From a checkpoint of a small transformer trained on Wikipedia.
Architecture: learned and rotary positions, tied embeddings.
MLP neurons of a small language model. Each row is named by its layer, matrix (down: output weights) and neuron, and shows model dimensions 16-143. Each number is 200 + 20 x the weight over its row's rms, rounded and kept within 0 to 999. A neuron's up and down rows have the sign that makes its largest values positive.
Before each neuron's rows, "raises" lists the tokens whose logits its output raises most directly, leaving later layers aside.

raises: ".", "s", "ish", "er", "ing"
L3.down328,189,178,210,226,209,196,203,202,216,204,170,180,218,166,148,208,190,212,192,216,182,198,208,182,201,207,186,205,215,178,211,217,200,168,218,208,208,205,211,205,201,188,179,203,126,204,225,171,191,203,196,168,168,197,227,177,196,185,214,182,211,213,191,198,192,212,221,254,194,174,174,209,166,167,197,218,181,236,183,202,189,216,186,186,181,215,183,218,229,197,214,199,204,197,203,247,189,181,191,189,189,221,203,177,197,170,183,185,178,200,189,184,226,194,233,214,176,231,222,204,203,209,176,201,197,245,219,195

raises: " They", " In", " The", "\n", " However,"
L2.down29,214,203,250,189,217,159,185,185,173,236,194,212,201,216,195,193,146,167,196,179,208,214,228,183,192,210,207,187,230,260,186,228,199,175,187,206,213,275,189,186,220,214,203,211,245,225,206,209,224,194,193,186,170,194,191,212,224,165,205,197,192,200,201,210,227,212,186,197,168,197,211,196,190,198,231,186,189,201,212,202,213,199,195,141,197,204,197,200,200,205,198,196,197,222,199,169,173,216,241,200,206,212,173,207,224,176,238,206,202,194,192,218,221,173,194,179,179,197,208,203,194,182,177,209,200,190,186,196

raises: ",", " and", ".", "e,", "er,"
L3.down104,211,194,157,223,208,189,177,181,225,210,218,197,178,202,190,213,147,199,156,184,194,181,199,161,202,225,214,178,262,218,204,200,192,139,201,182,173,209,213,191,207,176,218,172,210,221,210,176,198,177,195,205,218,186,219,196,153,171,204,232,185,188,201,224,220,207,212,209,202,206,210,232,203,217,231,207,226,160,154,236,227,202,192,200,209,190,219,227,203,194,160,216,204,201,199,205,205,190,221,223,175,222,205,185,222,201,210,193,217,208,192,217,190,198,212,227,166,197,199,175,209,212,156,197,166,199,203,205

raises: " by", " with", " to", " as", " for"
L3.down360,201,159,184,220,202,192,226,176,176,219,176,222,192,198,200,200,191,202,196,216,237,188,208,159,191,199,195,211,176,228,219,202,179,121,200,218,186,240,221,163,236,209,223,181,232,203,204,206,210,183,175,204,193,215,200,205,185,184,195,205,182,172,231,213,200,192,173,216,196,218,180,224,220,212,212,210,212,194,206,151,216,211,209,190,208,199,180,228,191,177,204,217,202,201,204,216,194,190,175,190,166,182,224,183,217,191,212,164,223,204,199,206,196,220,195,243,226,180,184,219,171,173,193,209,173,226,186,194

raises: "ing", "ed", "er", ",", "."
L2.down14,229,189,197,189,212,168,215,172,215,228,187,217,215,216,196,204,179,183,198,204,191,221,232,145,189,187,217,226,227,197,201,237,203,168,209,211,180,189,182,176,213,190,206,188,152,190,224,185,192,163,191,223,196,195,217,181,170,190,188,179,208,205,191,223,200,203,236,197,201,200,177,197,204,173,184,185,206,199,200,228,188,196,221,204,183,182,234,193,217,176,207,233,185,199,180,242,209,184,175,218,184,168,202,196,196,235,217,215,159,207,212,203,175,232,197,198,191,230,199,212,176,219,197,211,174,261,193,222

raises: "pect", "ian,", "hens", "ionally", "ia."
L2.down3,187,195,202,205,203,212,175,189,190,189,210,232,210,190,184,250,218,227,152,215,227,185,190,198,179,199,200,188,197,224,171,225,181,182,214,191,216,212,198,215,195,162,238,203,221,205,217,211,202,213,183,163,195,190,221,196,216,219,238,215,200,192,216,196,189,207,178,229,208,176,213,178,194,229,155,209,185,197,192,168,218,207,221,200,191,211,181,176,185,211,232,157,205,180,186,185,171,185,192,194,185,151,205,201,201,165,178,228,198,189,175,214,179,208,164,174,216,221,218,212,224,198,200,180,196,209,196,199

raises: ",", "es", "s", ".", ".,"
L5.down436,220,207,204,218,204,214,225,202,229,226,170,188,215,219,172,177,185,185,200,197,177,184,196,167,181,211,184,214,212,165,201,192,176,189,193,191,204,202,187,203,185,194,196,211,161,186,193,201,206,184,200,211,188,242,195,203,169,194,209,169,168,211,176,180,237,197,214,226,191,206,150,161,172,206,188,174,168,211,230,248,176,222,208,193,200,184,213,202,216,190,181,205,220,184,225,189,179,217,176,183,220,182,197,207,226,218,173,191,189,184,182,238,216,205,209,218,220,193,219,177,194,237,193,219,216,192,197,187

raises: "5", "8", "7", "9", "6"
L2.down269,214,223,191,203,206,203,211,185,177,205,218,185,196,202,195,197,213,227,212,211,188,168,183,191,235,222,216,178,199,202,211,218,195,236,177,191,183,222,236,238,209,196,182,208,176,194,196,205,181,200,167,215,200,166,198,215,169,203,216,193,177,181,202,207,211,219,174,205,175,150,173,213,179,184,165,207,164,223,167,198,218,199,192,195,201,197,197,206,198,189,165,180,229,192,226,241,173,168,168,199,159,219,194,195,207,191,212,193,197,164,199,184,211,249,210,171,180,224,187,213,176,188,224,203,205,254,216,222

raises: " of", " he", " that", " they", " it"
L3.down140,218,229,208,191,190,196,217,157,216,221,213,211,200,219,212,224,192,232,196,212,244,209,180,178,190,189,209,186,214,221,179,232,170,181,214,195,168,227,214,207,200,238,200,202,185,206,190,206,205,175,188,188,193,171,233,205,233,195,196,231,180,157,209,220,207,221,206,215,195,178,199,212,142,200,168,200,192,161,219,159,181,226,197,196,186,194,199,206,206,169,209,203,191,222,194,166,242,199,167,220,192,197,197,212,210,211,194,194,186,197,240,210,162,207,188,203,189,195,181,201,206,190,193,198,199,199,176,211

raises: "ments", "ment", "ment,", "cted", "ctor"
L3.down243,192,233,183,221,212,190,200,173,224,191,215,206,155,204,204,205,205,239,175,219,198,185,172,186,217,200,217,237,194,213,183,172,184,185,213,224,225,181,182,185,204,168,201,209,207,181,203,207,202,186,221,203,169,222,191,193,179,177,182,180,215,196,181,213,237,224,167,200,182,195,240,181,181,185,206,171,200,181,229,200,216,180,225,189,203,218,184,194,173,176,232,198,212,181,195,198,198,218,219,175,199,212,186,218,230,230,229,215,200,220,185,182,203,165,184,203,226,194,200,197,194,236,176,215,231,229,194,241

raises: "s", "s;", " |", " of", "s,"
L3.down289,193,222,213,211,232,189,177,179,199,220,166,186,187,211,163,175,198,201,196,220,171,254,191,238,220,221,192,193,212,175,193,231,185,186,166,211,209,210,186,171,214,198,192,209,172,212,233,228,203,153,179,211,198,236,182,201,164,202,206,181,196,204,210,212,217,217,224,234,215,207,191,240,201,174,216,209,216,218,191,232,236,234,236,216,214,218,199,199,196,181,220,196,199,204,210,218,199,210,201,217,198,183,182,209,223,247,224,212,184,212,196,180,203,195,165,202,193,224,204,189,181,194,197,247,161,198,186,182

raises: "isher", "ings,", "ings", "ing", "ish"
L2.down351,199,202,203,227,208,182,229,233,231,216,236,170,184,232,196,210,187,155,171,207,178,172,211,186,207,187,226,232,195,203,197,212,201,232,209,197,234,190,191,205,189,156,188,208,168,220,225,191,204,194,186,217,184,210,230,184,189,192,219,185,193,198,183,221,208,236,192,231,211,208,184,181,209,212,191,213,203,253,180,215,215,193,222,219,213,215,215,245,200,190,192,169,152,184,210,232,175,173,238,230,221,205,192,185,198,176,180,186,165,215,204,181,189,216,185,194,175,215,178,178,199,217,210,182,186,186,194,212

raises: " |", "f", "s", "its", "w"
L2.down330,205,195,197,215,212,170,214,165,225,235,179,176,209,206,189,206,181,194,201,232,208,210,200,200,221,228,183,199,164,239,236,242,159,222,201,180,191,177,197,163,204,204,185,201,185,214,184,185,191,191,211,183,180,193,239,213,159,211,209,217,182,194,208,216,175,198,230,196,197,204,223,191,208,205,209,198,220,226,241,193,208,201,202,184,186,205,197,206,223,214,184,193,215,202,225,195,168,194,154,225,210,192,196,225,184,168,190,169,194,171,190,190,206,190,165,228,188,215,193,213,224,209,195,201,188,173,171,189

raises: "ed", "ough", "ment", "ing", "able"
L3.down24,201,193,208,211,222,148,180,188,220,207,208,208,247,226,212,215,194,174,191,189,207,187,203,199,209,195,217,222,233,219,250,205,182,196,180,200,184,218,194,180,230,202,198,209,188,209,177,216,189,175,198,196,196,196,177,189,213,180,209,192,186,199,228,213,175,180,220,205,197,167,152,228,203,174,237,237,172,195,168,229,171,246,247,189,214,183,182,191,192,192,185,215,212,165,202,213,194,213,244,191,184,216,173,193,200,209,203,160,201,214,191,203,222,224,212,210,177,193,206,220,197,201,192,180,170,207,167,220

raises: "'s", " and", ";", " |", " &"
L3.down425,227,146,201,208,181,184,207,169,189,195,202,188,208,187,173,190,178,199,232,225,198,255,194,198,208,187,174,189,200,222,234,216,196,161,180,212,196,202,195,202,196,229,217,201,176,199,217,219,169,208,174,186,179,222,238,213,203,190,214,187,195,190,240,231,179,169,198,226,177,230,177,247,213,205,171,244,182,220,166,207,212,167,181,209,181,221,192,172,212,212,191,191,168,205,223,233,179,195,178,190,213,177,189,198,197,183,205,193,181,212,191,200,217,218,179,198,170,195,221,160,228,198,186,196,201,245,192,200

raises: "ount", "ity", "urr", "ities", "omp"
L5.down237,200,163,199,180,200,224,189,201,223,210,172,169,166,208,181,210,200,215,173,202,241,170,203,190,207,207,216,215,205,186,203,211,230,203,165,199,194,208,176,163,182,172,190,206,227,205,183,193,195,193,185,215,194,181,221,191,194,173,213,185,202,159,212,200,204,178,236,232,203,210,221,199,207,241,181,166,195,190,186,183,191,186,227,202,189,209,195,197,210,225,191,195,223,250,192,210,204,230,196,209,234,224,198,239,218,218,229,194,188,233,183,203,207,225,205,223,192,193,232,204,238,207,195,220,214,199,213,230

raises: " the", ".", "he", ",", "le"
L3.down259,180,198,191,183,221,201,208,187,226,184,203,222,210,196,174,235,169,198,211,212,191,217,207,195,194,202,235,191,182,193,213,201,188,157,212,170,236,237,226,186,212,240,210,215,174,204,191,244,180,164,187,190,188,221,213,207,214,223,181,157,179,190,221,206,176,212,187,175,204,206,169,191,180,185,222,220,191,181,210,162,228,176,241,216,187,165,209,211,196,214,206,188,207,198,197,215,223,198,169,231,171,214,216,208,233,178,220,166,177,210,192,223,180,180,202,188,177,213,200,236,223,201,207,209,196,213,192,186

raises: "ce", "ke", "ble", "g.", "ity:"
L5.down191,210,198,174,199,185,191,173,203,218,163,189,172,219,211,213,178,192,149,180,198,180,200,173,155,206,182,195,173,224,201,199,239,231,225,183,183,174,215,203,178,205,227,250,200,212,179,194,195,202,230,216,184,185,205,206,156,203,216,232,213,175,192,199,193,202,214,208,194,197,227,189,198,200,179,217,211,199,182,207,182,231,224,229,164,194,234,237,206,222,228,192,213,162,175,242,200,196,201,198,215,193,213,215,211,223,167,213,248,186,193,168,202,211,203,195,184,209,202,229,199,227,215,184,198,236,206,181,201

raises: " and", " |", " was", "\n", " which"
L2.down393,230,194,202,216,196,161,189,214,203,225,177,185,195,197,152,191,195,219,191,195,197,231,207,217,197,211,217,149,209,207,203,186,180,212,197,193,203,249,217,191,219,222,209,210,199,221,209,203,172,193,216,195,193,211,209,177,182,147,209,180,169,209,198,212,222,181,235,197,224,215,203,224,199,202,169,187,235,233,214,189,174,196,215,205,207,195,186,187,180,221,209,225,162,223,221,187,201,169,189,247,210,217,190,214,221,220,203,174,195,149,241,177,198,176,212,216,211,187,185,202,210,226,185,230,187,169,208,212

raises: "ly,", "ly", "ism", "sen", "e"
L3.down152,166,229,182,210,205,195,161,184,213,217,188,210,214,189,199,194,196,193,209,224,207,241,203,195,181,187,213,210,251,203,157,226,220,186,231,204,174,181,202,212,205,200,212,197,170,153,212,183,194,210,186,206,185,188,206,215,199,226,167,220,187,211,186,185,213,182,194,208,152,182,170,190,180,212,201,203,199,219,187,202,243,194,213,209,165,217,187,242,187,199,169,241,183,245,203,178,178,201,152,159,177,206,162,224,196,211,168,206,217,198,189,216,212,232,205,205,211,223,202,208,207,204,183,247,195,232,220,189